MLP neurons of a small language model. Each row is named by its layer, matrix (down: output weights) and neuron, and shows model dimensions 160-223. Each number is 200 + 30 x the weight over its row's rms, rounded and kept within 0 to 999. A neuron's up and down rows have the sign that makes its largest values positive.
After each neuron's rows, "raises" lists the tokens whose logits its output raises most directly, leaving later layers aside.

L5.down227,183,148,221,200,142,162,167,226,203,207,207,177,277,212,175,211,193,212,185,227,163,193,228,206,224,201,225,182,197,162,187,228,165,191,210,174,190,171,246,197,269,210,205,196,259,238,138,223,142,184,245,237,227,244,199,179,220,202,169,214,266,175,195,167
raises: "m", "mer", "mb", "zz", "ma"

L7.down365,211,212,176,150,172,240,222,241,189,149,175,244,209,222,253,253,170,239,185,187,224,237,229,179,208,207,142,273,255,187,129,242,171,209,168,169,190,184,231,178,160,188,170,159,220,245,217,217,202,190,188,197,193,240,245,212,273,200,220,198,133,160,208,209
raises: "oci", "oph", "mu", "ography", "omi"

L5.down459,202,231,187,152,213,187,241,188,238,221,226,242,166,160,209,210,194,208,210,211,195,164,193,190,187,215,203,230,193,107,193,187,170,209,236,199,232,233,142,217,212,182,239,266,228,144,203,253,212,216,205,200,94,181,194,235,212,187,188,168,215,161,154,208
raises: "\n\n", "\n", "\n ", "=", " follows"

L7.down191,212,159,206,194,257,230,188,225,224,220,159,217,230,222,182,174,184,200,156,193,212,192,229,322,198,195,188,207,158,186,207,245,203,188,154,214,218,259,228,206,184,206,237,211,148,192,183,195,174,221,205,194,206,195,147,195,193,220,241,211,209,181,213,219
raises: " 2002", " 1950", " 1953", " 2001", " 2004"

L7.down313,186,175,239,167,237,173,200,208,254,218,174,167,233,174,180,211,225,174,157,189,209,199,190,169,179,175,206,224,201,188,179,192,248,155,204,236,223,216,185,232,189,245,199,192,193,204,191,211,211,221,241,194,192,159,228,243,171,192,201,200,251,202,196,201
raises: "ier", "iers", "ern", "illa", "era"

L5.down555,232,240,236,241,237,215,185,202,193,144,205,238,196,238,186,236,175,200,270,184,204,212,203,191,168,234,226,199,137,243,182,220,226,222,186,183,187,168,213,226,198,241,184,240,148,211,194,204,190,188,255,203,225,146,181,218,180,254,213,140,222,190,194,212
raises: "orn", "ment", "utt", "ua", "ments"

L7.down377,259,119,190,177,157,186,175,185,208,174,218,201,264,183,183,168,227,191,230,153,202,204,200,195,168,226,150,236,181,221,181,204,185,201,159,240,154,180,161,227,213,169,211,266,192,178,158,237,200,153,193,191,235,150,223,146,190,223,210,195,146,209,221,204
raises: "'", "’", "iate", "ibi", "ling"

L2.down4,197,208,228,229,178,138,239,232,194,168,238,149,177,220,209,231,154,170,191,185,262,207,215,214,185,144,151,198,184,211,191,207,189,137,184,185,188,222,237,207,253,188,164,178,233,240,216,187,228,165,206,147,220,199,207,198,251,186,181,198,221,153,144,236
raises: "air", "aw", "oria", "ta", "up"

L7.down161,244,165,174,157,199,130,201,175,189,172,225,152,229,157,185,210,230,211,195,185,232,170,180,191,210,177,242,158,181,203,226,161,157,193,246,243,182,217,199,181,173,150,158,256,187,219,181,252,253,174,129,191,209,141,164,182,200,187,232,216,246,159,198,222
raises: " times", " others", "one", "erg", " types"

L5.down665,219,200,231,209,158,152,182,230,184,187,218,175,198,226,224,197,220,208,160,227,180,211,167,197,157,166,193,177,203,184,262,222,214,207,126,222,203,195,216,190,225,197,180,227,214,201,207,180,231,208,227,173,215,191,274,186,192,163,188,175,236,211,211,187
raises: "ger", "gor", "pan", "gy", "ga"

L5.down12,149,186,224,207,167,268,237,193,201,217,211,191,235,234,255,268,216,213,221,217,140,184,194,137,178,207,261,141,188,168,230,211,170,205,239,238,170,218,245,195,191,152,183,234,187,267,209,245,169,154,197,191,214,184,184,193,221,205,184,187,237,227,194,194
raises: "irt", "imp", "att", "opp", "ird"

L5.down537,168,159,195,216,186,209,221,204,214,218,189,162,262,212,173,183,203,142,206,163,193,160,202,180,194,234,209,169,209,178,215,176,180,228,208,162,92,225,193,173,240,198,228,215,161,200,176,248,201,180,200,262,192,193,156,219,203,213,206,193,216,154,164,205
raises: "ing", "ings", "usion", " Running", "ancy"

L5.down258,206,243,233,193,232,144,211,227,176,224,186,192,157,225,223,226,209,175,246,215,227,147,217,199,191,215,202,231,260,205,201,268,198,203,200,198,143,218,168,211,131,259,222,242,192,205,139,237,202,239,218,211,197,181,239,134,192,192,269,195,151,198,200,189
raises: "ry", "ries", "ield", "ric", "cest"

L2.down215,195,209,216,182,216,179,205,152,262,255,165,183,209,207,147,178,198,174,183,181,230,191,250,226,291,190,192,161,219,199,242,198,150,236,235,149,167,179,200,191,196,187,159,209,234,199,235,236,217,204,185,215,212,216,230,241,264,194,209,190,154,215,213,249
raises: "d", "ds", " of", " Of", "dal"

L2.down413,203,273,240,180,198,243,210,163,227,232,165,214,214,239,162,191,217,159,236,170,216,212,210,136,249,209,176,202,163,183,194,195,189,241,228,215,196,212,160,223,199,196,134,151,264,143,220,226,241,208,182,233,239,160,248,227,168,180,190,215,255,181,215,173
raises: "iers", "yp", "ips", "ays", "ym"

L5.down294,249,209,174,218,172,215,212,216,228,211,207,208,201,195,222,175,145,200,221,230,214,229,287,185,189,252,242,229,260,193,164,173,194,198,207,215,154,212,197,175,206,196,227,145,224,194,193,233,212,215,169,245,175,234,220,215,189,231,178,171,193,198,158,184
raises: "ship", "ity", "isation", "s", "ms"

L7.down532,187,158,218,220,212,151,180,175,207,228,190,167,183,248,193,214,231,232,192,213,256,199,221,220,130,214,220,222,255,192,204,167,192,198,251,116,212,244,229,184,166,215,191,214,213,199,153,182,170,177,209,177,203,167,235,180,173,188,244,268,216,185,262,227
raises: "down", "yard", "up", "let", "where"

L2.down652,234,162,191,154,257,152,265,224,155,244,180,171,215,196,203,168,179,164,216,195,183,155,189,192,174,226,206,190,198,232,189,211,194,181,266,217,157,191,192,223,215,217,241,201,210,158,192,204,165,225,232,211,185,205,218,197,229,230,131,221,243,199,169,184
raises: "ting", "down", "time", "back", "weight"

L5.down273,163,161,279,194,207,144,231,228,173,202,156,161,212,224,207,219,207,175,193,170,246,147,196,167,212,206,201,193,182,197,221,212,173,176,162,268,225,223,176,220,181,219,120,222,203,224,272,246,171,183,221,160,204,212,198,257,180,175,216,233,182,191,232,218
raises: "era", "ille", "ers", "er", "ered"

L5.down440,184,187,166,197,181,198,207,181,141,212,280,214,181,160,193,181,129,202,172,206,212,192,199,166,134,176,213,177,188,156,227,177,191,220,215,216,270,222,175,257,158,128,225,201,194,253,239,188,168,192,206,207,209,209,244,146,202,199,200,214,167,179,190,172
raises: "er", "art", "ers", "erb", "era"

L2.down685,142,215,171,183,182,213,217,149,204,170,199,212,182,180,167,172,152,176,224,221,170,238,180,170,186,168,215,230,203,123,260,217,235,119,168,182,155,136,236,184,178,184,181,187,188,183,188,214,214,254,185,232,237,185,198,200,214,255,177,171,166,209,197,245
raises: "s", " to", "ua", "ns", "nu"

L7.down14,240,198,181,208,214,170,165,238,233,172,112,225,205,226,234,198,179,253,226,173,172,187,244,196,209,245,189,194,168,168,177,181,189,216,201,161,206,194,250,170,155,217,192,163,195,257,162,245,213,224,232,203,218,221,184,138,186,139,186,163,195,158,234,255
raises: " which", " where", " who", " whose", " are"

L2.down57,160,168,165,151,179,216,202,178,168,151,203,212,198,200,222,193,201,138,217,215,182,199,183,247,208,238,187,206,233,190,235,148,187,216,195,266,154,234,191,243,218,191,176,217,229,172,188,218,230,183,180,169,234,181,211,230,182,215,234,168,174,149,252,219
raises: "est", "ended", "coming", "ration", "rat"

L5.down292,223,200,210,204,166,178,144,257,215,208,226,203,227,220,257,193,170,211,173,213,223,196,207,226,209,187,197,223,180,205,198,233,178,208,185,144,200,229,184,210,259,190,192,184,165,232,202,183,194,196,216,169,159,165,224,179,148,192,236,208,206,200,215,210
raises: " whom", " which", " them", " whose", "wh"

L7.down29,204,179,237,179,139,242,213,168,201,197,259,231,194,212,182,228,213,183,221,181,210,212,220,190,191,237,180,211,237,182,189,163,194,203,250,225,220,182,205,127,239,191,217,242,205,198,188,226,193,129,189,204,184,155,154,183,188,164,179,207,189,225,163,215
raises: "ives", "oa", "ender", "ea", "ead"

L7.down398,217,214,205,160,205,211,240,131,177,173,220,95,176,189,149,209,209,181,187,204,207,174,160,295,202,230,219,214,212,184,214,219,179,227,205,242,169,231,166,171,204,214,200,220,183,217,157,179,238,186,195,209,171,204,199,196,206,209,132,153,206,192,211,267
raises: "19", "02", "03", "06", "01"

L7.down380,188,140,185,158,237,218,240,221,189,189,207,202,230,236,132,190,169,205,183,190,199,220,217,225,156,161,181,204,252,168,218,220,199,213,243,185,243,179,165,201,167,201,187,219,248,172,202,137,217,172,183,210,221,186,213,213,244,215,193,261,181,197,182,185
raises: "ans", "an", "ère", " Arabia", "ac"

L7.down504,160,195,218,200,190,222,136,183,185,241,214,246,173,175,188,228,196,160,180,194,244,188,182,169,165,193,214,215,187,190,170,200,137,197,167,164,212,208,170,235,236,243,173,187,175,233,284,202,147,204,193,210,172,241,223,208,144,204,236,245,183,191,240,230
raises: "es", "ement", "e", "als", "era"

L7.down449,182,221,200,238,233,194,194,190,238,194,180,221,224,226,226,220,161,187,200,261,266,194,170,257,246,186,243,241,146,231,183,223,142,217,237,203,166,237,137,156,229,165,215,171,168,217,240,232,210,203,238,213,190,180,187,236,205,256,197,184,178,224,226,186
raises: "es", "ese", "ew", "e", "ther"

L2.down476,187,213,177,207,207,177,106,224,217,213,186,206,169,228,210,164,196,185,212,248,222,166,215,208,195,167,245,201,216,171,242,215,216,178,209,191,196,212,191,182,234,171,179,117,185,195,232,249,228,231,190,245,198,269,166,165,175,229,211,155,182,236,159,204
raises: "ship", "que", "]", "”", "dr"

L7.down78,155,200,183,228,165,211,173,198,244,158,161,205,234,206,218,230,248,229,207,154,242,181,215,156,238,194,216,174,208,236,215,231,230,246,221,180,227,201,188,226,173,171,235,190,193,167,180,220,240,158,235,200,186,134,231,170,251,175,212,209,179,219,217,136
raises: "ip", "ious", "e", "omm", "ari"

L7.down490,141,170,229,167,196,158,171,182,205,220,142,184,212,205,193,200,191,207,199,174,168,266,186,185,204,192,227,206,247,234,235,220,226,240,188,235,117,172,216,205,213,171,196,225,205,138,197,242,224,222,176,210,196,196,218,139,216,199,221,238,168,202,209,240
raises: "i", "ata", "onym", "ae", "form"

L7.down510,184,205,195,203,201,158,162,211,241,148,182,200,183,192,164,220,192,203,163,167,186,190,207,211,232,149,200,218,260,176,214,195,192,232,245,234,239,146,239,181,194,252,160,177,163,187,258,237,250,190,254,131,205,211,194,169,199,216,180,175,221,198,219,195
raises: "nes", "ne", "′", "ments", "age"

L5.down115,225,237,238,184,171,149,211,177,145,196,180,201,178,191,248,237,195,167,168,233,211,214,229,220,134,240,217,202,185,254,205,239,204,198,168,159,212,232,233,155,229,215,198,207,232,215,216,239,218,178,200,192,187,196,193,232,173,195,171,220,193,171,166,290
raises: " they", " there", " she", " he", " it"

L7.down455,190,199,184,171,200,225,180,193,259,249,165,191,266,230,202,219,161,247,198,252,177,187,209,249,217,165,227,166,214,159,197,149,182,199,169,239,213,178,212,234,128,174,179,174,139,168,113,251,190,216,164,231,177,161,215,197,224,243,230,198,183,174,230,175
raises: " of", " Of", "ful", "pha", "tt"